From a checkpoint of a small transformer trained on Wikipedia.
Architecture: rotary positions, no biases in attention or MLP.
MLP neurons of a small language model. Each row is named by its layer, matrix (gate and up: input weights) and neuron, and shows model dimensions 16-111. Each number is 50 + 10 x the weight over its row's rms, rounded and kept within 0 to 99. A neuron's up and down rows have the sign that makes its largest values positive.
After each neuron's rows, "fires on" lists the tokens most often at its 100 highest values on Wikipedia text that the model never trained on. A number after a token or word is its count.

L8.gate616:68 34 47 53 61 41 57 37 66 53 66 42 38 50 56 35 40 51 49 61 52 48 50 46 47 45 30 63 41 37 50 54 57 55 59 61 56 41 57 28 46 40 50 45 53 50 64 35 42 53 47 67 43 61 40 50 57 53 59 40 45 51 39 50 48 51 59 43 46 48 48 48 72 57 39 53 64 63 51 50 66 52 58 63 39 41 62 59 32 44 50 56 57 51 61 54
L8.up616:43 44 52 41 52 66 53 43 41 49 45 47 48 67 46 38 45 44 75 44 38 51 47 62 47 47 42 47 40 43 37 51 50 41 39 51 46 45 55 65 66 45 41 46 60 37 37 50 71 68 46 48 45 40 40 61 44 49 56 45 57 48 45 42 47 45 47 70 51 40 44 54 70 55 42 46 41 55 50 46 67 28 40 68 49 52 41 59 50 29 56 45 52 43 44 43
fires on: "\n" 43, "0" 8, " " 5, ":\n" 4, "471" 4

L4.gate621:40 55 48 42 57 66 37 47 42 51 51 55 77 45 54 46 53 43 62 58 50 36 51 36 54 42 49 55 37 32 61 52 46 52 38 38 50 54 51 63 50 36 57 55 60 61 43 48 46 41 50 41 67 44 41 39 37 38 58 43 39 34 39 80 49 57 47 49 49 57 37 44 37 54 41 44 49 76 50 51 58 34 50 44 46 47 44 47 34 56 56 25 51 59 60 62
L4.up621:48 61 61 54 46 47 14 50 68 61 60 39 50 57 30 55 39 54 47 56 45 50 61 58 48 79 36 48 51 31 43 56 67 63 56 59 49 40 34 50 55 44 63 54 45 38 40 54 28 53 29 49 38 47 49 38 46 60 44 53 46 66 63 50 63 56 56 51 61 67 61 40 58 50 57 52 60 65 55 43 41 76 70 64 53 42 36 53 45 57 57 54 41 57 47 43
fires on: " of" 41, " for" 7, "ater" 5, "\"" 5, " appl" 4

L4.gate91:47 57 47 45 67 47 55 59 48 49 67 53 45 54 44 50 50 44 63 44 36 62 57 53 56 55 62 48 46 35 40 40 52 67 49 42 48 53 55 45 49 43 48 47 54 68 58 62 31 39 51 49 44 50 52 46 38 58 39 42 56 50 51 76 50 54 48 55 57 63 57 35 21 41 53 62 53 38 42 41 40 47 46 50 43 63 50 47 42 51 52 56 51 48 40 55
L4.up91:62 43 27 44 41 52 53 56 48 43 46 39 49 60 43 48 45 43 61 51 54 44 60 61 58 61 45 40 46 33 56 51 56 53 62 54 51 61 64 56 33 60 52 40 36 63 46 55 46 46 53 51 57 51 57 49 56 57 57 42 29 42 60 68 46 60 63 43 66 57 58 52 57 57 40 43 61 52 41 45 63 37 52 68 43 51 60 62 48 62 57 63 42 62 67 57
fires on: " a" 20, " is" 16, " an" 9, " Chart" 8, " was" 7

L8.gate286:50 52 54 54 54 46 48 45 51 49 47 51 47 37 53 61 52 53 48 40 36 49 16 60 62 64 64 39 58 55 27 50 57 60 51 59 43 63 50 53 62 33 40 51 54 71 50 40 31 67 61 43 62 59 47 49 56 53 46 50 41 69 46 52 49 53 53 51 69 48 47 58 59 53 41 59 30 48 59 57 45 33 74 39 48 54 66 47 48 43 50 38 46 66 60 49
L8.up286:44 46 40 60 53 38 37 46 54 43 65 26 48 47 69 44 49 47 44 48 56 33 49 42 49 46 39 52 26 47 63 65 61 58 58 56 61 55 49 45 50 41 47 48 55 48 61 53 69 56 58 47 53 52 65 57 54 51 52 48 64 43 56 52 40 49 64 49 53 49 43 55 41 53 54 40 53 60 50 26 64 48 60 41 42 55 44 54 38 40 43 49 56 58 38 58
fires on: " the" 18, " a" 16, " his" 9, " in" 7, " My" 5

L8.gate1441:44 40 56 31 56 58 43 48 67 46 61 57 57 48 43 65 43 46 59 37 47 47 31 66 53 36 45 43 51 37 41 38 43 56 79 61 54 71 38 39 52 45 50 56 47 59 51 47 55 53 53 33 50 56 67 54 36 51 49 47 64 63 56 50 44 56 52 38 49 40 57 49 38 37 71 56 55 58 64 50 49 42 53 53 66 39 66 60 52 54 45 49 46 30 51 67
L8.up1441:35 57 48 66 51 67 62 55 54 74 32 31 50 53 58 58 58 81 56 35 57 56 42 47 56 39 40 72 62 65 26 46 29 33 45 57 56 63 52 50 55 61 48 62 46 37 45 49 53 51 51 46 33 45 42 40 62 44 57 48 55 60 53 48 58 55 41 40 60 37 41 39 44 54 67 44 54 62 48 62 67 33 53 59 36 50 61 52 56 45 56 53 54 52 48 63
fires on: " was" 13, " is" 13, " of" 11, " in" 7, " from" 5, " on" 5

L4.gate1930:55 44 42 63 49 52 72 46 55 70 47 36 39 49 36 43 34 53 66 47 64 39 22 66 32 53 53 47 49 57 60 60 57 54 55 45 44 45 64 36 52 51 53 51 48 59 49 52 59 60 45 42 48 48 44 42 51 53 46 59 55 52 48 31 39 46 61 44 62 45 65 46 51 44 39 58 62 61 46 36 43 52 49 49 35 52 41 53 48 68 56 59 55 67 24 51
L4.up1930:47 49 54 48 36 51 47 63 47 58 48 57 54 59 59 55 49 49 40 41 43 56 43 49 55 49 58 52 53 48 55 49 42 50 39 59 57 48 64 46 48 39 41 47 56 69 44 46 53 48 48 64 37 44 47 44 55 50 56 32 58 51 40 52 67 60 46 40 43 35 58 53 49 45 42 55 44 31 54 43 65 57 56 45 43 55 34 55 71 51 41 45 39 21 42 68
fires on: " |" 34, " and" 11, "," 6, " Bronze" 5, ";" 5, " Rating" 4

L8.gate792:54 45 60 44 53 39 68 66 52 49 76 50 39 46 58 46 58 60 66 44 58 53 47 53 45 34 64 48 50 52 53 64 66 61 40 45 47 68 58 42 54 63 61 61 35 57 31 38 53 57 49 41 48 53 55 47 47 42 55 40 43 53 57 49 45 49 54 57 70 59 59 30 58 55 38 50 71 45 49 58 59 49 50 54 59 42 53 49 45 64 69 51 54 54 50 52
L8.up792:60 59 49 63 49 49 51 44 65 51 81 43 53 49 45 50 32 41 61 57 36 53 49 40 46 46 52 48 56 53 38 39 36 60 49 47 54 53 63 39 38 61 44 54 62 41 46 45 60 57 51 66 55 55 38 47 49 57 49 61 49 53 53 39 52 44 43 43 62 44 39 19 56 49 56 49 61 60 45 59 50 51 59 55 41 51 51 53 48 39 49 53 42 62 64 54
fires on: " a" 37, " A" 10, " of" 10, " in" 10, " The" 7

L8.gate756:25 53 48 51 44 47 50 38 47 40 49 60 56 65 57 65 44 36 40 45 58 51 34 53 66 47 52 45 58 39 51 41 55 50 46 50 64 42 41 52 54 50 45 34 74 71 47 37 48 41 37 58 49 46 37 59 35 57 40 53 67 53 59 55 36 64 55 53 52 65 61 42 48 45 35 51 58 31 55 69 43 54 57 40 57 58 62 46 51 44 55 45 55 46 53 68
L8.up756:52 46 36 45 56 44 52 48 78 51 44 45 25 54 40 52 48 36 56 51 45 40 51 46 35 45 59 50 51 47 40 46 57 55 46 42 30 46 31 71 51 67 46 40 58 63 45 76 48 60 44 68 36 51 44 47 50 48 58 50 59 64 68 58 44 67 54 46 58 45 58 79 46 48 50 60 26 51 53 48 47 56 53 48 47 47 56 43 49 42 57 48 46 42 65 49
fires on: " an" 85

L4.gate1453:38 51 72 47 57 47 49 46 39 38 60 54 45 42 57 63 56 46 71 53 48 52 41 59 64 25 44 58 43 57 65 55 50 60 39 58 48 37 54 28 54 56 50 46 50 54 58 35 53 55 52 42 51 42 49 37 50 58 52 55 54 72 52 41 39 44 46 57 57 43 42 39 34 40 57 34 49 53 55 32 66 67 58 32 45 51 48 56 67 60 66 43 68 48 38 36
L4.up1453:54 47 58 37 50 35 63 48 45 30 56 56 63 61 45 37 42 80 54 33 49 46 43 48 55 43 40 48 73 55 35 49 44 65 41 64 44 54 31 41 50 21 43 46 48 53 50 50 35 50 53 43 60 45 74 61 55 47 47 29 59 40 46 35 48 49 37 41 58 51 62 56 46 38 55 55 51 47 47 41 34 50 36 47 72 61 57 68 46 57 68 29 40 33 52 40
fires on: " from" 18, " of" 12, " by" 9, " \"" 8, "a" 5

L8.gate714:65 50 52 33 55 54 62 52 32 66 32 58 54 52 69 59 47 48 35 52 41 54 54 61 41 50 43 39 44 49 44 43 48 59 56 46 49 42 48 29 48 53 68 47 43 56 59 36 54 42 38 45 36 63 58 40 50 62 26 46 47 57 47 49 45 65 40 46 51 53 54 50 47 62 41 26 58 47 47 58 34 37 35 61 48 52 41 60 49 70 44 51 46 58 46 34
L8.up714:59 54 55 61 39 47 72 57 51 59 58 53 64 54 57 47 47 43 43 30 64 63 47 42 35 61 45 64 73 52 60 36 60 54 55 49 41 59 63 52 41 36 43 43 34 67 59 56 53 54 53 42 52 64 33 63 39 55 46 53 59 51 48 21 37 50 37 41 63 67 44 29 42 38 33 53 51 51 56 46 57 54 28 55 52 64 43 41 45 44 56 39 44 32 51 41
fires on: " is" 14, " was" 13, ")" 9, " who" 9, " people" 8, "," 7

L8.gate1365:63 61 53 44 56 41 57 47 49 62 46 45 35 60 54 67 54 48 42 48 54 60 50 31 53 60 70 64 48 38 43 53 68 45 36 38 46 59 50 67 58 46 49 41 50 44 52 61 40 50 48 59 48 43 48 47 49 56 41 51 53 60 60 63 19 40 51 54 53 51 56 60 44 47 49 67 54 48 57 60 36 55 54 50 68 44 56 57 43 52 49 58 55 54 53 40
L8.up1365:48 63 47 42 55 26 31 44 69 29 48 40 36 68 50 49 50 40 41 48 39 58 50 66 52 41 47 35 35 48 47 69 69 57 42 60 56 44 56 54 40 59 67 54 55 48 49 40 59 60 54 41 35 33 51 55 39 55 55 45 33 61 51 65 32 43 49 66 53 42 47 59 56 50 62 31 48 52 48 36 49 40 54 61 59 46 66 38 50 45 37 65 57 60 49 63
fires on: " in" 22, " In" 21, "," 19, "In" 10, " the" 7

L4.gate323:51 47 45 59 53 57 73 54 58 33 50 37 51 57 63 49 48 39 53 44 75 37 29 51 39 54 51 42 49 55 45 54 54 42 48 44 56 54 44 69 50 53 44 50 46 48 41 43 66 49 56 51 49 53 47 35 48 57 38 43 44 42 33 55 60 51 51 39 43 50 37 50 61 55 60 35 49 56 56 29 47 47 64 41 65 50 46 54 56 55 35 54 51 44 41 38
L4.up323:52 43 42 21 52 72 23 57 62 60 55 54 55 57 55 51 46 47 52 54 57 49 59 56 54 62 63 46 41 38 54 52 48 72 45 50 44 48 54 56 46 42 54 33 70 43 43 44 39 53 63 59 36 47 38 43 51 54 34 47 53 38 67 38 48 59 39 58 53 41 42 46 47 39 43 55 48 28 52 37 43 43 51 47 41 48 44 57 40 61 50 58 45 48 37 52
fires on: ";" 39, " " 22, "," 17, "as" 4, " |" 4

L8.gate823:47 53 33 46 39 70 45 64 49 42 50 36 56 69 51 37 36 56 37 25 57 52 33 68 34 51 58 37 46 40 60 48 51 54 61 63 45 56 48 65 41 34 42 18 53 60 66 47 55 71 72 46 60 40 35 43 60 36 45 40 52 46 55 58 37 54 47 53 52 48 46 45 55 55 41 52 63 73 57 55 47 35 54 42 55 44 48 40 46 53 70 49 53 47 50 41
L8.up823:60 38 37 49 50 41 56 47 55 62 57 47 59 49 46 40 43 47 37 52 55 55 50 60 50 46 36 43 57 31 60 60 58 58 48 43 45 54 57 36 44 44 49 44 72 42 58 59 39 44 59 39 46 52 51 40 41 57 39 47 75 64 36 43 46 39 55 63 58 37 58 61 73 43 39 37 59 44 54 35 41 40 63 38 66 52 27 47 71 52 49 37 66 49 45 56
fires on: "." 51, "–" 17, "-" 11, "," 10, " " 6

L8.gate927:58 43 47 42 29 47 48 56 57 56 59 53 51 52 50 57 55 55 69 48 60 46 35 44 43 42 45 45 32 65 49 39 42 36 45 52 39 55 51 47 44 50 40 53 54 35 52 49 59 56 75 47 66 51 71 68 40 46 50 44 42 32 32 43 31 63 45 54 45 60 29 47 44 44 44 56 60 57 47 44 50 49 40 43 57 57 64 51 43 59 73 47 51 54 46 47
L8.up927:74 76 35 60 64 27 54 65 50 54 41 43 59 47 46 64 49 50 49 39 49 33 55 49 46 52 53 66 42 40 42 38 57 40 49 56 56 48 55 25 49 31 50 47 44 51 71 39 51 41 71 55 65 73 50 58 53 51 58 48 47 57 50 45 35 39 48 50 50 24 55 52 47 64 55 51 58 34 50 49 55 46 64 41 62 59 40 49 44 30 48 53 62 47 61 62
fires on: " " 61, " (" 4, "–" 4

L4.gate423:38 52 55 48 51 33 59 38 52 41 49 64 51 54 63 60 34 54 52 53 41 62 47 40 54 53 63 16 61 57 50 51 67 51 49 50 48 53 41 47 68 55 61 56 42 35 58 52 45 60 40 37 47 78 58 58 44 44 43 45 41 63 55 56 37 46 36 45 58 56 58 60 50 52 42 47 51 51 45 61 46 54 46 41 36 44 66 59 43 49 39 54 58 53 47 36
L4.up423:60 54 55 61 45 41 52 54 47 52 39 62 48 36 45 44 60 60 52 51 38 47 38 62 50 56 61 62 60 53 49 45 72 55 54 64 57 40 48 21 53 49 63 49 51 53 54 65 43 49 67 65 51 46 50 69 55 57 45 60 33 48 69 51 48 52 63 32 48 44 47 62 71 44 55 53 31 40 56 58 50 72 57 59 53 72 53 49 36 57 50 42 52 46 64 53
fires on: "," 51, "===" 26, "-" 9, " in" 4, "ink" 4

L8.gate743:38 61 36 67 50 40 53 57 33 49 35 62 43 47 34 74 37 64 54 56 53 58 26 51 77 55 43 34 51 51 66 38 64 41 34 58 60 55 64 53 49 71 52 30 36 69 57 41 43 44 59 51 54 45 56 53 57 54 61 44 49 61 47 49 52 55 49 55 49 67 35 38 42 55 42 42 41 56 61 40 53 56 43 55 41 54 55 32 55 42 55 40 46 47 53 42
L8.up743:55 57 63 44 50 46 50 58 70 56 50 39 64 66 45 55 79 70 60 50 49 48 31 46 56 27 50 53 45 31 45 50 64 70 39 52 77 55 53 25 56 50 53 41 48 57 48 59 43 46 53 52 39 44 51 55 65 52 50 33 54 57 46 40 50 45 55 50 51 58 34 54 50 58 53 59 45 43 36 47 34 60 43 40 54 37 33 48 51 46 44 37 58 35 56 51
fires on: " in" 45, " the" 27, " \"" 7

L8.gate1104:60 38 46 64 33 39 51 52 72 43 55 52 53 55 71 17 54 56 70 47 57 46 58 61 67 48 61 40 67 56 53 54 66 49 58 47 58 62 47 44 19 47 66 33 61 45 36 34 45 43 39 24 60 59 59 35 54 42 62 61 49 64 68 67 49 53 47 46 50 53 45 53 45 65 52 55 45 54 50 68 41 50 58 54 43 35 54 41 42 49 47 58 36 61 43 40
L8.up1104:66 56 51 66 58 48 33 36 53 43 52 46 39 62 53 47 49 33 57 50 38 51 47 38 52 42 40 40 51 63 38 59 71 73 58 57 62 67 65 31 55 62 51 46 34 79 52 55 58 50 48 41 53 46 42 48 44 61 36 48 57 48 65 62 42 53 61 71 42 58 43 55 51 61 53 58 39 55 39 63 31 57 63 45 50 40 49 57 55 45 52 65 39 63 47 50
fires on: " and" 52, " the" 11, " " 4, " &" 4

L8.gate314:39 58 47 51 65 41 65 46 45 38 44 55 47 46 41 54 43 79 50 42 42 67 43 47 40 35 53 49 58 30 49 38 58 68 68 44 45 44 44 26 39 44 47 54 35 48 42 40 57 35 40 58 58 48 58 49 47 57 31 51 51 31 59 51 60 51 48 34 50 48 43 62 69 52 44 37 38 63 36 52 43 46 34 38 46 55 47 39 58 53 46 50 41 60 45 47
L8.up314:45 45 48 58 51 57 69 49 51 47 57 59 59 53 39 49 53 44 62 26 46 42 23 47 45 43 56 49 63 50 41 51 57 51 58 41 51 56 32 54 35 46 57 28 59 56 48 41 60 25 76 47 59 61 46 48 36 49 60 44 60 54 57 47 55 45 47 64 37 32 60 49 50 44 56 55 66 53 43 49 58 48 49 44 36 63 52 58 48 43 46 38 56 54 55 49
fires on: " was" 31, " is" 29, " also" 4

L8.gate540:69 33 57 51 63 33 69 68 47 54 51 47 53 35 58 46 31 41 45 56 63 46 38 67 53 59 37 33 41 54 51 42 59 45 48 35 54 53 50 46 44 66 64 39 69 49 57 35 42 69 46 49 43 55 60 21 71 61 56 49 45 46 48 60 61 63 69 61 59 75 57 39 57 47 33 72 29 58 45 63 51 47 62 50 44 46 70 48 52 49 41 53 62 55 51 31
L8.up540:52 55 53 48 47 48 54 48 38 53 46 59 38 46 40 49 60 63 49 58 48 42 31 42 48 36 41 54 48 60 44 59 64 57 35 47 57 51 58 38 64 59 54 51 21 55 53 42 34 34 48 56 44 47 47 60 53 54 58 32 44 41 54 62 42 46 51 52 48 49 39 44 55 78 72 70 39 39 58 54 50 69 54 71 33 29 71 54 53 45 38 47 31 45 49 40
fires on: " in" 35, " character" 7, " at" 6, " the" 6, " of" 6, " from" 5

L4.gate1076:34 54 28 39 63 42 49 73 53 38 53 33 35 60 57 74 39 67 39 63 56 51 49 57 64 46 48 46 37 45 53 40 47 47 47 48 45 40 56 51 31 40 51 47 46 36 56 49 42 42 59 55 66 49 51 58 43 71 58 63 60 49 39 48 33 53 46 58 53 61 48 51 46 42 31 41 41 67 46 37 44 63 41 52 49 68 44 57 53 44 55 68 45 50 50 46
L4.up1076:45 44 45 36 43 63 20 49 52 63 41 46 59 51 52 58 41 56 38 27 56 52 43 58 45 49 57 44 60 35 55 71 35 35 52 52 41 65 41 54 54 64 52 50 48 43 51 60 63 58 57 59 44 38 35 56 35 44 44 59 58 44 44 53 46 47 54 55 51 58 56 33 46 72 59 33 61 34 56 57 53 66 53 47 51 26 62 41 45 44 44 30 61 55 49 58
fires on: "." 80

L4.gate1975:51 51 62 57 56 49 43 43 63 61 50 62 48 45 43 62 37 40 43 53 55 52 43 59 59 49 56 54 32 51 39 31 46 66 61 51 39 50 35 52 47 45 47 47 43 47 44 40 33 40 56 43 40 66 40 45 50 48 41 30 58 46 48 32 54 61 38 41 60 56 57 40 35 60 51 48 53 44 41 39 46 45 44 42 51 44 62 63 58 70 42 47 61 43 57 51
L4.up1975:45 43 58 42 43 62 52 46 46 34 31 65 47 52 58 44 56 59 62 46 41 59 39 77 51 63 59 43 31 46 43 58 52 71 56 40 54 67 66 53 51 51 54 37 37 55 34 48 34 44 33 47 62 40 53 48 41 40 44 48 43 49 43 42 52 49 57 55 42 45 60 55 60 37 55 35 47 32 49 48 51 45 70 40 49 58 28 52 62 64 33 56 49 34 64 37
fires on: " for" 23, "." 14, ";" 9, " of" 5, " credit" 5, " |" 4

L4.gate256:52 46 58 32 51 41 50 53 26 57 38 40 59 60 48 60 47 69 53 42 63 52 28 33 48 40 47 48 52 48 30 45 51 48 43 60 42 53 45 44 64 49 49 58 45 57 59 48 61 49 35 49 81 68 53 52 51 68 48 53 30 71 43 57 51 50 56 58 46 42 50 42 53 61 46 15 45 34 67 43 49 60 33 40 26 48 41 41 61 43 40 36 44 50 59 65
L4.up256:31 43 66 33 47 62 56 47 55 45 51 49 63 51 61 45 30 65 57 45 52 48 40 50 39 58 35 64 40 41 49 48 36 33 54 51 48 58 60 52 47 54 42 53 59 56 46 47 48 62 38 47 62 65 49 53 53 57 39 46 52 63 51 42 40 39 58 44 36 60 50 64 76 36 46 33 47 61 44 63 34 53 67 47 31 51 46 53 39 24 56 37 49 59 69 53
fires on: " of" 19, " '" 18, "." 16, " \"" 10, " Cott" 5, " as" 5

L8.gate293:35 49 62 52 38 55 33 58 61 55 48 57 33 44 44 48 40 61 70 63 46 47 52 51 37 42 39 46 64 58 45 56 52 39 50 44 51 55 49 44 55 35 34 41 40 43 39 43 48 41 53 37 42 64 49 41 40 51 53 53 60 50 46 59 49 55 49 60 60 49 74 52 47 72 40 55 39 49 31 73 55 59 42 59 54 39 62 55 45 39 40 46 38 58 65 50
L8.up293:67 65 67 56 55 47 35 46 49 54 49 40 48 67 61 39 45 59 50 59 29 48 37 41 40 34 59 36 41 50 55 51 52 42 40 51 39 39 61 36 49 59 45 54 66 58 57 48 49 56 46 62 32 53 50 63 62 45 39 45 45 44 53 66 35 78 47 44 46 41 47 32 61 48 48 65 49 49 45 70 37 68 56 60 47 39 50 53 57 43 49 32 55 48 60 51
fires on: " " 30, "201" 7, "200" 6, "202" 6, "–" 6

L4.gate230:34 58 46 58 51 50 28 54 63 49 33 54 39 72 58 59 33 41 58 35 55 46 48 47 57 42 63 47 66 44 58 51 38 57 59 53 46 45 66 54 59 42 45 45 37 53 50 36 46 48 34 50 53 60 50 54 43 50 55 69 72 55 40 53 52 49 43 53 45 37 44 45 53 51 31 43 62 52 43 56 47 65 55 38 31 53 63 48 33 50 48 47 42 38 40 54
L4.up230:48 33 42 52 59 35 44 37 58 49 42 58 37 39 51 60 52 41 61 62 55 43 45 38 38 50 63 44 51 48 39 42 52 34 44 58 47 49 41 52 34 37 69 58 48 45 61 47 51 42 41 67 45 44 73 46 61 69 55 62 37 61 39 55 56 53 57 50 74 28 43 57 44 52 65 45 62 58 44 53 44 43 41 49 58 60 46 48 54 33 43 41 56 52 53 43
fires on: " of" 50, " in" 15, " by" 15, " into" 7

L4.gate1413:51 53 46 43 59 54 57 52 44 56 58 34 42 44 52 44 54 58 38 21 57 48 45 44 53 43 66 47 42 49 35 65 59 66 53 50 34 44 44 44 53 42 50 63 55 30 62 44 52 39 41 51 56 50 37 45 26 56 58 48 35 48 49 49 38 49 34 49 60 54 44 43 61 49 35 53 55 60 37 53 67 49 42 34 38 58 29 45 50 50 52 45 43 50 53 52
L4.up1413:35 49 77 40 50 46 49 61 59 60 66 30 52 45 62 53 41 62 50 39 46 53 54 57 61 61 46 51 39 35 52 54 49 47 47 69 42 56 45 57 49 52 52 43 33 57 56 58 47 56 39 75 51 49 45 32 43 56 43 49 46 56 58 54 35 70 62 46 55 54 50 45 46 45 34 40 43 57 52 44 43 53 47 46 49 44 62 54 41 56 53 38 41 53 51 53
fires on: "." 73, "\"" 4

L4.gate1313:60 56 38 51 62 34 62 47 61 61 54 37 52 50 63 68 54 58 59 42 36 56 44 55 48 44 58 34 67 61 42 74 42 49 36 64 46 61 46 47 49 56 49 41 67 51 62 55 42 61 44 45 40 65 58 57 19 50 45 50 39 58 41 67 40 51 56 36 54 44 60 33 51 63 40 43 58 54 58 42 71 56 32 48 59 57 46 70 55 48 51 44 47 32 43 56
L4.up1313:50 62 60 44 43 31 31 46 42 58 56 73 55 43 43 40 48 45 61 60 44 45 45 43 49 59 37 70 62 67 52 45 31 40 58 33 38 43 51 37 43 58 43 67 49 40 47 56 40 50 59 54 50 55 39 44 45 50 66 62 59 42 69 48 63 53 38 75 54 46 59 49 52 53 68 53 47 57 35 55 54 50 38 57 51 55 59 33 60 45 61 54 35 37 62 42
fires on: "," 28, " in" 9, " of" 7, "a" 6, "]" 5, "ia" 4

L8.gate1555:33 59 63 48 36 76 39 62 35 66 51 29 34 57 55 58 48 53 48 44 79 53 61 35 50 51 39 41 69 49 53 49 59 55 50 38 37 44 45 53 49 55 60 57 43 37 47 36 33 69 41 57 42 43 38 31 51 53 37 36 49 52 54 43 51 42 60 59 53 76 57 43 55 54 27 56 49 39 31 47 47 34 29 24 42 49 52 61 60 51 40 44 49 33 60 58
L8.up1555:47 38 45 67 49 64 54 64 54 58 42 50 54 46 33 56 58 52 40 55 57 60 53 41 45 47 53 48 44 55 50 57 41 63 59 79 44 69 50 50 55 55 47 50 55 52 66 52 40 58 53 55 48 51 27 43 46 40 48 60 40 58 50 65 50 47 57 51 60 51 36 49 56 62 56 58 42 26 25 37 49 59 52 41 42 62 56 53 33 48 75 51 46 58 40 48
fires on: " " 45, "1" 5, " (" 5, "." 5, "100" 4, " |\n" 4

L4.gate1562:57 48 64 21 63 48 65 46 57 72 73 46 69 52 42 37 57 69 39 55 49 33 53 56 55 58 77 53 44 48 41 48 55 64 59 49 58 54 39 51 49 38 35 45 58 66 43 49 66 57 47 49 61 63 33 60 48 66 52 41 52 35 29 51 59 53 69 58 58 35 63 57 45 55 41 44 52 53 58 51 47 58 56 57 37 50 69 44 41 47 56 39 65 48 45 41
L4.up1562:44 48 68 45 50 38 30 54 37 49 52 50 36 28 44 47 49 61 34 56 38 51 45 54 45 43 68 45 47 62 35 52 47 60 45 64 60 55 41 40 41 41 56 54 53 48 45 46 41 44 50 51 41 55 45 56 63 50 40 35 62 42 37 47 56 48 68 41 70 41 51 51 50 61 53 45 51 31 70 51 70 55 48 48 29 63 50 42 41 43 45 57 52 34 60 51
fires on: "," 56, ";" 12, "-" 5, "of" 5

L8.gate1225:43 43 35 38 26 50 40 48 58 57 44 44 57 52 40 35 43 36 52 58 30 61 42 36 46 55 48 53 56 55 55 40 44 60 67 38 43 57 45 50 26 41 53 46 41 39 51 49 32 60 51 63 47 54 57 38 55 49 46 47 45 41 55 71 50 56 62 51 59 48 57 52 49 52 42 62 56 45 12 49 59 47 39 48 55 51 57 57 45 39 50 51 31 53 48 39
L8.up1225:44 54 55 59 61 72 46 41 49 44 43 47 41 60 42 38 52 52 50 63 34 61 45 50 47 49 52 43 42 54 31 55 54 54 63 56 51 39 51 55 50 41 45 58 53 47 53 54 68 59 45 49 45 59 33 41 46 50 64 59 47 36 59 46 45 51 42 66 36 48 50 59 60 49 57 43 46 50 48 41 65 54 60 44 35 51 40 53 56 60 54 51 34 50 47 43
fires on: " " 50, "After" 5, " /" 4

L8.gate453:70 45 55 59 50 44 32 65 38 49 36 48 43 52 52 39 54 30 36 60 55 44 40 39 51 62 57 41 43 47 45 63 64 56 45 39 57 46 40 30 55 50 52 53 48 43 52 47 53 41 62 74 62 54 49 54 51 38 54 56 64 57 70 52 51 56 64 45 55 50 61 59 60 37 59 42 55 55 69 62 52 26 55 49 47 41 51 62 50 63 68 64 61 52 63 68
L8.up453:66 56 63 45 47 52 70 39 42 39 61 57 53 54 45 46 52 60 36 39 69 49 44 65 34 48 51 50 40 64 62 57 36 61 56 31 47 60 52 51 60 57 62 41 61 39 52 69 58 35 46 28 52 48 40 46 45 43 58 58 63 80 39 54 63 49 66 39 63 60 45 33 69 34 38 37 69 52 65 52 30 34 59 51 40 51 39 55 61 58 67 50 57 49 36 36
fires on: "," 27, " and" 27, " " 13, " F" 4

L4.gate1447:56 55 45 66 41 31 56 43 54 73 30 46 57 50 61 53 58 41 51 63 55 59 39 42 57 37 42 37 60 46 37 37 36 54 54 59 36 42 65 57 47 27 23 45 51 45 48 29 46 61 47 36 45 49 60 42 30 51 41 65 62 53 58 50 42 64 63 53 57 38 44 47 41 37 41 50 50 52 53 56 43 68 54 40 57 47 42 33 48 54 40 40 39 50 51 56
L4.up1447:58 41 46 63 41 58 55 40 55 54 35 53 45 42 43 60 42 68 55 53 38 69 46 57 64 37 62 52 51 45 42 52 48 40 47 56 49 48 49 39 33 55 53 55 48 34 61 53 40 46 46 51 46 45 65 56 59 43 53 56 66 47 68 36 58 65 44 56 50 49 46 49 45 36 63 40 57 58 53 40 64 48 61 58 44 39 55 51 47 47 40 58 49 51 56 33
fires on: " of" 37, " " 12, " in" 10, "-" 7, " to" 6

L8.gate1440:32 41 39 59 76 41 54 36 39 39 57 59 73 48 61 57 64 55 60 55 57 54 42 50 62 62 53 52 42 48 49 72 45 50 56 55 61 55 44 58 54 54 35 49 46 57 55 52 43 46 50 48 40 42 32 67 40 47 28 36 63 41 47 49 43 41 51 59 50 59 45 45 31 54 56 44 62 59 52 52 64 42 51 50 37 38 58 29 34 43 61 41 42 50 45 49
L8.up1440:48 41 43 66 45 52 43 46 35 63 54 38 50 38 32 35 45 38 47 49 52 28 47 66 46 47 62 46 54 44 48 71 63 69 40 62 50 71 51 57 45 51 60 46 59 48 47 59 54 36 36 53 30 37 45 37 55 41 84 60 49 63 33 64 31 43 50 54 56 43 49 44 52 60 48 58 50 45 59 42 50 53 51 62 53 39 61 41 52 56 70 41 43 50 42 54
fires on: " an" 48, " An" 14